Part of a small language model's weights.
Size: 15 layers, width 320, MLP 1600 GELU, vocabulary 22502, 28.9M parameters.
Architecture: LayerNorm before each block, tied embeddings.
Training: a variant of Muon for these matrices, 320M tokens, 9754 steps.
MLP neurons of a small language model. Each row is named by its layer, matrix (up: input weights; down: output weights) and neuron, and shows model dimensions 160-255. Each number is 500 + 25 x the weight over its row's rms, rounded and kept within 0 to 999. Numbers have three digits each.
A block is one neuron, or neurons of one layer that tend to fire together. After each block is what it responds to, as a language model described it from the Wikipedia text at the highest values.

L11.up267:469526499516509524505494507465504472492499479512517498522508442575481469507449526483476505497500483498479462488502525461501497456507535471509536488527530494519516542491504493441542475459464515502533424547508503495516488513482495522483454462532500455494495516531542490493435499521502545502
L11.down267:524555529484538519482471481477512519512518489521523540448539502517474498519534508490523499536484490474502482478502497524490490529490493537526496453518485498471519491508452484541535527460459474500497467516520533557497504491507533526513509510507495485480511481545473473477520507497475478481
L11.up563:504501508490511507504518494561522512537528483487475468494496496482525444518519473550474481518515531523528484482536503473470464506501509500514515521488520493475476478484486534480499484511535495500463457517479477517498486447497490500508520502530524522512470479558483482505480514514485552478
L11.down563:488510533509516551530524486491496518507491525510473479512487545570494512464461541450454490481496524526432461502451483523512487506452464527472468491491507525563529476509448471517482494495521530537510532562513551508521475525501509531496521534443529466512540497497524497475508517501522479497
L11.up1406:517505517521541511506480476528493510501476515525475530472507453485505483498504495503493475516443508530540505529491483507472491500448542458528531485543576502492489529518472538497471533494496505531503496542506522504492513501495525438486478485467478503550490523495496454480537528524441495502
L11.down1406:538492490521491514528519515484497483501530499499509487456459460458501513489531539524499463526497507514515492519514491494477452516494516479522531498496508551489502559509508464495512508473509471525505506507504500516533524465499480494508516523471485447511514511495492509519526444510485514504
L11.up1456:496486519515538534509505501466463423466472503491513503539520432482516494507508497498447494492502488506476498503479528489465502517516557462530479515491529526464486536510548508533485498448541517539455516505538492496522493490485506537480505482510508510537466485503509492501475496553489542468
L11.down1456:519477451526486494514445470542487487518521505559444512492524548495532506495521511525496521519481534506496508471501488515537535463528512544490472489525490522505490539514477530500488483515461505477510518515484509527483502471522511421526520483482504519518493533518539500498500451520520485529
Responds to: Word pieces that finish a multi-token proper name, mostly a place or venue, such as Ber-rien, Colomb-o, Strat-ford, Grand-view, Notre Dame.

L7.up1285:495514523451490493514489466509504480520508497463481522520503476478500517532525510492544506507503525456461479494488520519506518515481531526494551511495501540478497464503495493477477479505502505504506524484439493527509522505486513481507490468502521491497512474477455494456523486471518490500
L7.down1285:472504559489481559523481497512499493503468515527449520485526503504495503500509521505519507514442515481491454483547481533504479501535469491503508506509449479476464489496520491472528477535489534513512498447521452551458501497511456491494504496520505545459453496494487476477472471458520510548
Responds to: Tokens inside Wikipedia markdown tables: the space opening a numbered row, "(" in headers like "US viewers (millions)", the "/" in coordinates; occasionally "a" after reached or set.

L4.up229:509502500536559521520504497489499469482521463500497547483495516492484485472519491521485494472487512471503487510464477481492501472507555511501531494479471512497456501531460496509480512513504486483522505481495509484462463486511498544507474455474481471510469521525529461521535468470523510487
L4.down229:482485524485499505483505498495481497471487532460515515489473495530472491486487525475532489557469468485503517510515535466513511497459483486503494503490519484491479488479495477506497493492479473469537482469498455506521547503518557466528447541478497508516540471482503475469490563521455503505
L4.up445:493475506448495489522509498478529473517513463446519509526497521492506523492485530463479498505495473516532510455486506468485539490526471525454477504519477457495518509566480466500509517472469462488480487547502472517565497499488473524510506497492489542505462530537497489504495548500493533495
L4.down445:546536491495508520528445500505492509516508519490485540521508495491502481474477475463500472520523497514493507512504509518464487488516510530542495500480511495516433517524464503552478498499470503483517507492486496464491542528503476506491542519513495482488483488543483519494497513497467492516
L4.up1412:537523521499494502478514484531526495526511470499518521506516517482470526519508504527472541474510459473488542531501505504497506503556485492509484473461526482486535501483487500528511486459505518476532470475451477476524485545488551499520542515490480493505484513476491493534528537490505487499
L4.down1412:533472408423505481469481531537527452509502498518487473453479485443536507518474491486513477509521505503508476506532484515513503490536465516548491509518469553519511488548481538532473450532523511521512489524482482487520484488474509500506493488510558516504492534510516533518513499468509522486
L4.up1550:516508471535533509495511506462525559471507497470509487464551474514479471491467498464475481536490487493545530497507504465463509480519503470481525578529495527465506500480458487503485480466492457537478493530500459483471482524520493483492490494484522477520475510523498465452521503516448481505
L4.down1550:548495450522496482507519446496504511499512524514489492497553468453492474494516470471485529530487492511538503525499529493486476489516503503490512495511523484500494503524471540529469539438490492491486485466457512496539535489519517496501496498473478515491477494524519496468493493496456477463
Responds to: Middle or final subword pieces that complete multi-token proper names, mostly of people and places, often in tables and lists, e.g. Mal-ays-ia, Agu-ilar, São Paulo, New York.

L11.up599:527511528471496504516504518519512523495459509474464496493504489543461515531519501527483489515544470505481492506523481485522465503514505452497548461518412524524490497499513519527478531486489517537468509515487524508501538479541521501539471512447513488472511525476491467494514499517497466518
L11.down599:518495496527509492547485500534468558482544479492467516492501511501484478493488466474473479489430519467486505472460509548506494519504462497517459529545514526536492480524484532483522501517461504514526485501485512516535496483485506526504523471521481443508485507517537506514504510479485537489
L11.up665:525509510518526507496517478495513482544479453487525455501464457537463509478471501462485492486468508484508513498460492495518480490503487479495560496500485572500507501498482494530487481497469480482517503515556558517547464531516508537478525514510498501464472491499516516506490507548520495481
L11.down665:499491473461492509501488484517497518484459515502486539504451513508527482512511532478463504497508536488534486534481443509529482520500530490492506504505515479506517494516491516510507518520503519502476489525545502561476487461490495503470489510490494483478500491528458505499497507493506512532
L11.up886:564476474520488535486524521487555464525481531510476490459490505486480540491530518497514472511521505482521502485501500518481481517490493495523492509501522459503534494527506502520511525465458478530532494468505484512487501532482507460531495484497446520466520525452515492463509447476460452535
L11.down886:549510470471529475509469512523471539520470472474488543507465524496497488487454510506490484491514495496504505461546498485513517515521502526506489487485491467559498486464497507502490487501497486480521538494502530473485519537512479493499493504505481481495557508488536538519505498454490451514
L11.up1132:495501505496451503506500500497485521452494487529524508512536514515505532499468517522445542494521494490462516446532483463537449537480513477456455534487467517472477481473535519517502536461439536501471503486541483492540496477520493472527470462473507511512516552510492505503494468499513489471
L11.down1132:471470499499490499492531546479509463554495458499513507504468519495532475547544496520525492502521526530529501518525500514478473508498476508507505488527490520489497498564498452520490507524482484481496531545538537462472522531493499537505500519515507477475511515499512467540505497524517515509
Responds to: The bare space token just before a number, usually a year, in table cells after a pipe or after in/to/dashes, e.g. "| 2009 Taipei", "in 1835", also empty cells.

L11.up429:456480488456522502482571490467478538485486531530515481488539477488495491505472477506524498508470521494492475469449532491475473502486534439500487508492481508513507459519498515488517502497498483511528470494484498516541511509535503518494495493514508516494517432506479509458482504497514484519
L11.down429:521512477501507521528457472516545493530489504497530480545487513502496496485508529468505528510537520488542506501493482522501510498512521550466479495489485508500485517531556522515512477535528495490459498544469454510486500555494493510529471480508478514487498451450543515500494494505497477547
L11.up942:460493538500491485510524535502511523447506545497527481511536522517492507477462476477530511479438511497449495529481507522513507477496513499511561514479492542470476475525501554490499554465514488516504492512504480515469549468513491520483500528476513484488515498534500538515446473491525534482
L11.down942:484497518498475537517512474499502488498526515438488488514508529538504477473550476462498503487464534497494526507532452589465498494508503463526513530514509520565474508492469520485531531487527520494470468526482546523441514475521482508496501463479512469499522522483543541529467541491466527498
L11.up1247:489523469528487514502552513473521487491544510489511501506508522516473502545494510536483535480560511508490467532471518538511519473489538496532536480500520469484499529497537460504548541497507482497543481523441468472486497516486489547502516474510505504500520493493489533508461472511520487474
L11.down1247:503508485521519532506487494463514537528497527515478544492504506524473483505471469528481500479513513533501510502510511511474487458503473445510494506484491493473470492487500446501527449461518519494490527499474498481520510496471455530461525523485504468499525514527472482466471488502581511480
L11.up1442:504506504505527543460514525505518544492462503505539473548516511563489484481481439528493536491450497509497461487510524517538529498459505479468515462522506465472468527490499488474509506544513518442468496463482493489489440518511501484494503484499441489535511501469476493521501480482505489474
L11.down1442:494535524468502478511566530534469455505494506504521521474536494513508495505544511451531544500493474495531524507515516503496541487475472486511491480453513509479524482547458504511514525462545500509492518496514491553520533515506467506536517484491486481500522519501514506538449517507496498491
Responds to: Middle digits of four-digit years (the 2 in 2025, 9 in 1953), mostly in tables and dates; also colons in track times and spaces before scores.

L4.up103:480486449554472506521509480526445482504479511505462493472525496510505500490484464464509489464534483526521488479456465495513510526517489474531481504496485505478443555543489504478507466526501492472483519493475509480463506498493493531491494514497478487465482474507484525528543500501533520491
L4.down103:517494530483534539485527492505436471469499498507522518462508480495505490478558520475481474488510450523500515512535506466494476522509517440548455458458491502524481514525498484517508491469521538504468484516489465495510540475508492483508485556550487544493514488514507451496454501423468484492
L4.up426:512512508486504522520496518544551528471505517523505473498512502493508502502511523543466508560500530501499488492516519456517542497511484436521474519505480491526521472520516549477485496487444487536453502529487463499493441471485514446526498536519511508451501508485475464495482514485502525522
L4.down426:487517508521560503497545507531493464546551486493551509519467514459491510488487477488473502501536527496506515449510522480511504525475506477511527462437463511478498482497503495494551508486512451510489461547489497518516510534472518503486473467488445520519519519494479502451464519523517511482
L4.up1497:470506485509499491542500517533498432466502513512489521534515521469492513501496511526470479507561459526510466493489488510477521497485558495493484482481482522491509534467501495517512518500460488510461445539495535535491505477532485472456492476493489501487477527534465480442474508526528546490
L4.down1497:540529486480564531497491518508543492499477487483525474500516512471487516493495465521487493506517463481472529484520500486531517502507546509486524417469536541540491539470462487501463525535462516475496469496527467501482506526469496436515495478488484488491491507494469501501529524485502518466
L4.up1542:506557521510524516528454477473490493516489513483522511469480460502469520494493444469504471505516469549489510552523544472533468495524505508492506519525461452494473511482513516493510506515506518527513512494477516494550494475490568544501525534488478528496491533473524475472512505498566484512
L4.down1542:512505490489468477489514495538462486505520477502499482441534463534509459510509497532477458502493492475516513478514502490520514508495513455517517443471519427494473502488523519506548471500476541536521471467541482474473462474489490482504473527483514476457515502476491509484495529527513509507
Responds to: Month names starting a date, usually after on or in, as in on July 6, On December 10, In January 2005; also weakly numbers in infobox and table fields.

L7.up688:473485487493522496527492472493509458559509505512515540487505506548500508518465504517496486477514508501472432503469490557470495444524464497485499509438508510515514536461539545479535487532523513508486471515464460523489465485434514488481518493524496492527551504484519483506527513493471517513
L7.down688:528499482519492528507525508499511491518537467544504471492499490486487484467473511507522485534515512498485553524474499501488458507494524452502477490478436516508486491537507479532499517428533452493507539515525491496549498538522517441509475492481488503495527552534504506502473481488509547486
Responds to: Short fragment tokens inside a word split into pieces, mostly rare names and terms like Kilm-arn-ock, Pol-onn-aruwa, Dam-asc-us, and digits inside long numbers.

L7.up407:514497549508498546528471444494484464491484504494483542456537447508489510502493496498501512501506507481496500487485470487550502514478536466479517525462541496499510508546449507551482468489486513458517457521477481534478466482496548492486465457502537524518488489477481529465471500542538488491
L7.down407:489515505488490522489542455474507521471550486544498475491459526498519474469466475538506499475511496496547497482492487529540477510502485462486512497520521493495497490504540461495475495492440494470555536450446500522454532477501533510517472486511529502524481479499512428479506469517461528469
Responds to: Fires on the first token of a table cell, mostly month names in date columns (June, September), and on digits after decimal points (10.9, 41.6).

L4.up558:497514488466511506518490502496499507472497489458473491521507532557504490502497535499465550499464477480521506503511469527562541456517517506529520508530528450519478521502503510523452495501500487498518488501499492469518481488504490511490483501472529526483507454541496482504508528495452431525
L4.down558:471488454515532505482506488483502463528502483567475490494535498486483434447490472539533487506503477572471556506543532496530499530453509459477497512511512480508486519465520503475467532480510490556513500501518531524524527534453483511474545473509506491528483510430443540489514463482513485514
L4.up809:512530481518517498495471485475551458453488485502506494479520543508485508531494488517496492490471503532475480541517487489550506432509481546527515507490457501523498512506534464505468530468505509485497480496477532502455521476442478521445525485501490482498522503499487488508494467455445507470
L4.down809:534537544480513512457485442521487497475495514452549503513471530449486481517478473518488477505471484480493531549525505503474491499463491493546508500495506479455483488496561571472454501506497453483505530515515518504462515539489511525513501471528493476551522527463466527520441497502471488487
L4.up1118:509479497546519454513486511512512476476501489506549518487540546527513498529514505505511519445488511489477468539479527501537490538473478484514510504499483535489535468476506509497487471516498468532544487523463512511478468492501486528507453515510509497552478454472463515476448522486510524473
L4.down1118:480490528488529499528504467490492478528507520504506466499487506549520505482532478506557497480481509488473476515486484470506491478492485493508469535513503514468531487474469514514552532509482463520482484490469529507532519475535547488474507509461533529555496483514551482479511539444513543497
L4.up1240:481528479500516492552508491510567484498539460509482497471492484508474514528533466498492534514542465482495495523491541492480492518543530494485513521478504539483528505518491536471441515523506447527522480529506507489481487470500438512494546501453519503519535492483459513515509465472490516510
L4.down1240:487476504521483561512495500463481493489482493466501490487480455509466471470491506507501514505481544490525484520493502491459541505504525500525521494523525495459506516512494515501518487474479505479536480494475541464447500513465482519497493474509465531569497511485455501504518503489458527488
Responds to: Predictable continuations of fixed phrases: part after "as", and "2" after "20" in years, also a after "as" and time-colons like 8:38.

L4.up693:464516540499492458505473520528475475502506470511461556464500514483454484534447498505493483510499539511472524527498550482499509510511489457516517487528541491552521511510458502513463505512488502497512534487504522495484523517504528501491507534540541494489542550514479503490479466523532414516
L4.down693:538504429484527498565478548511555501513499471482501517481481494499512513459527478467523450489496489502502496534488482502537512498479508479466464526520491474517537483506491495495477491528531522499483481497505466485535498504550511505546504487503515477527475519517489452539458498476482481445
L4.up739:540507529513502553533459481491519508520519501511463532520471508534486510541505463467520493471467486533517500514471478528529495504470509471559465486501522545459489478519470514541507477523477506510500542498485517481470528454462526482471503465466495498470474523543471484500493464496534498488
L4.down739:479535531518507514537454494493560491534491462565504541514479464493462522546527481463477489504493479485473506480450529495509478512468480503478506511462529454495478488511491495514474506489525494500473519498525510551497488505494484493468496501495468505517478517488490454457506493527521435456
L4.up1057:485507500493508517530480511539498499538510480491459512506513520487494478517558542487521478487506482483490503506534497515502506518473474475529490458485536505529473472500463503511505479522461491512484532496469491554477531529477561478511503499482525532506474514497458507473504531474483491464
L4.down1057:506568472556490499493483475491515493508471518502503514490449515500515497549491509519528522503500514439502475488522531468497506462527528508504535502529519517489511504517507494507476496511462504481475499482478481500500489470503522504493527493535514506548480463514498502520507513507530519444
L4.up1176:477507523487498494504519504491493529489484515495512529500495490521495534551517466461514502549499480469545495490494488469516456492507503491486484582498527506542483414467475445496476559508510518513490547577506503505494508480506519499490489500510513560515501503475463473494482483504528503458
L4.down1176:496514480488472466502496470518523526503498494518538479507497490498518514467515473502494493533494476486548477570549490473498454505487484500485545526500528484536449479477519459491514522508489530482494564475491541519528459506515494494483501473508526470533508490487530443530514490491498485514
Responds to: Structural tokens inside or just before Wikipedia tables, such as blank cells after pipes, line breaks before header rows, and score or season dashes (123–130, 1989–90).

L11.up611:506487554479468508497469493520500486489476554544467518474469513509495443449509480488516517524487500483496553484514485494541489506514485445481475505494495487491523521480509488454470502500500496498498496503520520478491478509481454471494486519534479545479479478501531477541484478499514481488
L11.down611:532485476523474483483472503504525522486505490544469528459499520522471487504501485491549492532528497493517470509484545511496531518534508488538486504453541527464489478529527472475448461498513467524448504512486489522493510526501450526509506466571473534521486520551488493535530507479512488489
L11.up708:482522495538483541455535472455463515503520492489501455506492490532499530481481528511514484528528448530489521484498519491509492466517516463542534468472495525484512520506506490485492493524463505490460478541539518526463509503454476443511520507487479523490494512520502494502537495462482506460
L11.down708:499473502498472491469514477502492456473504469516513542485509502447516507492482482523516473499490477497522487512506501495493488534533496449512496478510513514482519512472553507491513509467470525501523489457491487478521513500500478490515561519481558465503492482521477474523499556553495458463
L11.up739:495520534470518514478480476489497507482495523477487516501502525491519468486495555536502512466480491479479474498512521472513473481517493493501522498531487501537488559512518513524498467535474469502506488541517458504490509441491474451512526480510492494508471546504484487552508512481533509499
L11.down739:481515472474564494513496504506520508497504460463441537504502503506491516509476491489542489470520525522514504563480524504532496523481487474541511481486566486486487489537472481455520506497508519495462490496517509481503497551489469480482506466510519548516486493541460506505528489524487510495
L11.up1352:492480538532479507460492472509477546517530519485479516517518523462497490463504508507513519449514477534514524475500477476487515476475520467531545517557508509494497466479476563500450504504505544540474501499518536492506524493460510510506501544496488512512534522503485511533527528517515470478
L11.down1352:482502493500533476518511468521503493470490480479536522498494525504529462513520499491503470531503516510496475485455465540472525525501479477529501500514529465522498487464496536503476521506541514481477487480492537470482507498525454518527483441522528533517483499510476485497501542478509502495
Responds to: Month-name tokens in full dates, especially in table rows after a pipe or after "on"/"in", as in June 13 or April 1610.

L7.up1401:498516469515501511548476517538521537508494508521537487487488481515532556512481446473484529535531521512464528546469501500449507464520508509518507496479484479524500530476484481544519524501495499488525461470513547504472475533508454526470515495497481484498488485447453524427484471468472543516
L7.down1401:478528532507488482502512470471511554503524513496558525529548505472500502504467510501465527496497505486498549523422511517504497469448475547519535514527537493477508532488482492492484466508521525492513499488457551536452518516528474530508504490504508471498503461464475501521508507494522512450
Responds to: The digit 2 inside 21st-century years, either leading (2|010, 2|005) or third (20|2|0, 20|2|2), plus colons inside clock times (2:30).